python train.py --norm_place="pre" --norm_eps=1e-06 --positions="rope" --max_steps=7790
MLP neurons of a small language model. Each row is named by its layer, matrix (gate and up: input weights) and neuron, and shows model dimensions 496-591. Each number is 500 + 50 x the weight over its row's rms, rounded and kept within 0 to 999. Numbers have three digits each. A neuron's up and down rows have the sign that makes its largest values positive.
Before each neuron's rows, "fires in" lists the words (lower case) most often at its 100 highest values on Wikipedia text that the model never trained on.

fires in: "to", "joined", "engagement", "join"
L3.gate1220:496525488547529539528446491470444532421492554525521450541524496435486484444479507487472462402549584475500420488502539485582492573481490537576562439516438517452456413605481479556545476546443532474559469465496603411520543493539478526509514524448458489569442607392555574479572481463451506589
L3.up1220:444395579491419547490468531602536482430432650485472551517573497598508492464478597547502451428508446544507530474462560529543538474460406421495559472489497511433412500518518482520501492555462480549565556533521439377475518437477542435412489562508505493458519525536436562547492428523562518499

fires in: "of", "associated", "assessed", "showed"
L3.gate554:521431525398481564495461388437470355522535502436440473464510489520500486538554473543539501525578499475475560486566437476468471537420445566489544436538473517522561508464484472586513506525530560580496534484521524447554553540485483458535502467586517466542483432544576470391529474447514440520
L3.up554:487540490370521462456523457532440330556437521448540502505569471495495536486563477437507571463465503553457448496530511487462466514603532440550475515517587515513562531498435436431517595561498492485416566426480491463565433451447458524508582482416545498522548546520482393437490408496567491441

fires in: "16", "15", "13", "17", "18", "14"
L6.gate74:479468458420440563555516503563560492485541479481450524540477446587495569505487559466389512483386552501529570483537517516473479483515448498487456458443458541452494453526442452501496449506639396408475501467568483500425366469579477520498575477565563566536464535465596566509441491503542537581
L6.up74:532443521477414503462527497472538425554551519571427424461529552459486592454619475465523495520477525570550477543428564529442595492624402483535589492464515536535461513459499476553417424585530466423478539533508483395449498461502543546562437436417628524544513577431528438556562491483509498550

fires in: "more", "less", "of", "much"
L6.gate1589:450534456579492487546433476472516613559656521588546552521371399522538512478497589412479506454484511465499585439519500462487494471493542565507476514555432563593571522456441496549511478532564511532423531385528561564489496444435434470486501556515492524542552409532548554563559508384501555514
L6.up1589:527475489449430427605439458442503456558469536516542496551509506510502455513421533484443465561446539478574516520514523542566488557474572467444595543437487471483490550453497493493545509446578429449413434503508583520472406536521499427603496434530458463479410437536446505591480442496479431502

fires in: "not", "to", "and", "t", "help"
L6.gate1236:523397508526461476506540505592554501512480471488554464536527498476463449474535527558512454531592542555498558503442460448511452455473521529506491583489436474358526469509476541527510439475530539575484467444497492523485503463521505510488531565439517547567569415550552525476362461531451413372
L6.up1236:520486493430480575505508564472568475545490525508573458516523447518470464396456439599551424484578555477475420580532488470537412451487506554480461566483379490405553492481460546414525474532442466538461335534531571548546507509488593606522495533518471503485569495646513477493447409520458517455

fires in: "centenary", "gebhard", "of", "darko", "states", "federation"
L6.gate1501:477446478467392493520490449498460478459442564592521457407470472459550469539468523476550498506531472577474533429485423537504461500530579520483530494552389540526462435502510570520552485493487456486468538540446449512448427429461407444570618524517646468488465423588504546538470525464462560508
L6.up1501:502499484481478504524515422434486534456554487536613470508411543464585508493517564512602457530502519601463497448497376588528423479549492484468517435498485529500485443535467550527457481432492511571478492535491469471455401479451419501512548421460492603592459525480553506516392512494516436499

fires in: "to", "with", "in", "of", "by", "from"
L6.gate579:525563506467466525442495484482553561507484516417458426493426490397483459545555540563620434477471492600410582519473435414546492432501496558534504497473524420402499419542484487464549431517535515538458477545489575572524481424438526517520433529631447506512461560494488406507536439489538539566
L6.up579:509482428510528549521485568500540554481442549455529410536378443531513527460506430431478486565393468465557591446436400470473487488432463490533529513560584520447562557489458476562537500518444541500517564517496570534496417566533539558507448517575363499509508526528557526517528562570515594509

fires in: "was", "be", "had", "being", "having", "were"
L6.gate850:433512524663480397488608534548452440486540439493465613447504557493549481493464431534511553524418400505475481488578512518451507483589383539499391380417519540392369474527429456418523532439497525475476530519539541458553432465466466409531405515551552477545500562520456478526454541433518586623
L6.up850:503457544508520468504520597467538514539447515553474512574505538423505479472537442490498396522485452459524500546523388550431464490510479562511468529506535492503489490443509471515527487507566508542520483563486600464478502467552599496436526569505538482562538556454599516541553431432500480559

fires in: "as", "of", "diameter"
L6.gate751:574512420573488492530534462493597453542482507573501556515436476503461516472508549581568354512493469403617520578538427447417455526496500528478530451495447488489516553444424393527503536420548480526547484587568508547490437533481476488629552455462491509432424494459471434507566595432516443489
L6.up751:459532554516476443469515533438458496542470467433494478585411571481442561466516479512503544497600600525551486529451534511503427648522497547468446522510571519542550505426555528438518437446486528535450523514552500531552536537521556564460369490485510464516527482454442472525569604498469479534

fires in: "of"
L3.gate1698:450416549413561512517515420559484572525497545515603451519470462497431517520545472483508543525433531456539478490518488524469565445486547634519475520379469470495432563454475473540485604615434573541420451529530458540524467540463473439492480535472570461482461496592394451463450499447500510458
L3.up1698:522503443468448520485499494432490514585505575471443516495447579493509437594462427570585468490511489555488472426487594453472474451605480534539450425503478481529426528433656526496461423482455499473471487482569526529567500563512475504570541449511520585438520419434512456454521514545587463582

fires in: "york", "london", "paris", "frankfurt", "berlin", "sydney"
L3.gate466:506470412522506465423504413485470505442496463573459430601564462401568595481547495453513437524513498541511575439493452547437590489481543519461511489464556483499584493451464508532562410471497506501585607562477424516471529411535453442422526534341486507437543590516432544481505401475519403449
L3.up466:487490474461490505499521422472437542454591522495457500535460503548518501474541436476527547437474516479493492480442355496557561517468484480513474469504544439467546457462544477513460445468482398428496543549494440550480546476576570416485502468448499537526488513476474582528515477564551477500

fires in: "for", "to", "form"
L6.gate934:567447526550450499547496482500481510547513511550468392541403508479532492429454575562554435508404496562645469487488519551550517513528513435499517401493395456445512549526518530558502376483518515519482538560545613530577526525512523464582515491575470552461460560603435492529410479522501537534
L6.up934:565432476446428567462364556453483551506517503578496512572464488441566500502436576558519475538463562567504529454455488560523479524558556380493531375465496505500447567542587536522520565520500459492596558565528521497527410522536535472531467558481467488449463449535485568496409490465457551509

fires in: "he", "family", "before", "population", "has"
L6.gate1566:471427449462497457451516601558490566579585472472448489506556494470457466491479456533515468542481527498405473520503581606546437448402568492433455556534542494548532515497554503488487509504526457568453567500566446504452455424604495601537480517588531558472502507459438515484405529502555438594
L6.up1566:460593510554515481517423544455490507515522504475444458571483548484517420454546550469509378478500492505486461520523445519412474444480414570481398528534498506553435548557518476470336493452573529529496545541488607478504527479528421443461475553414359567503569481510438465439465486492514482569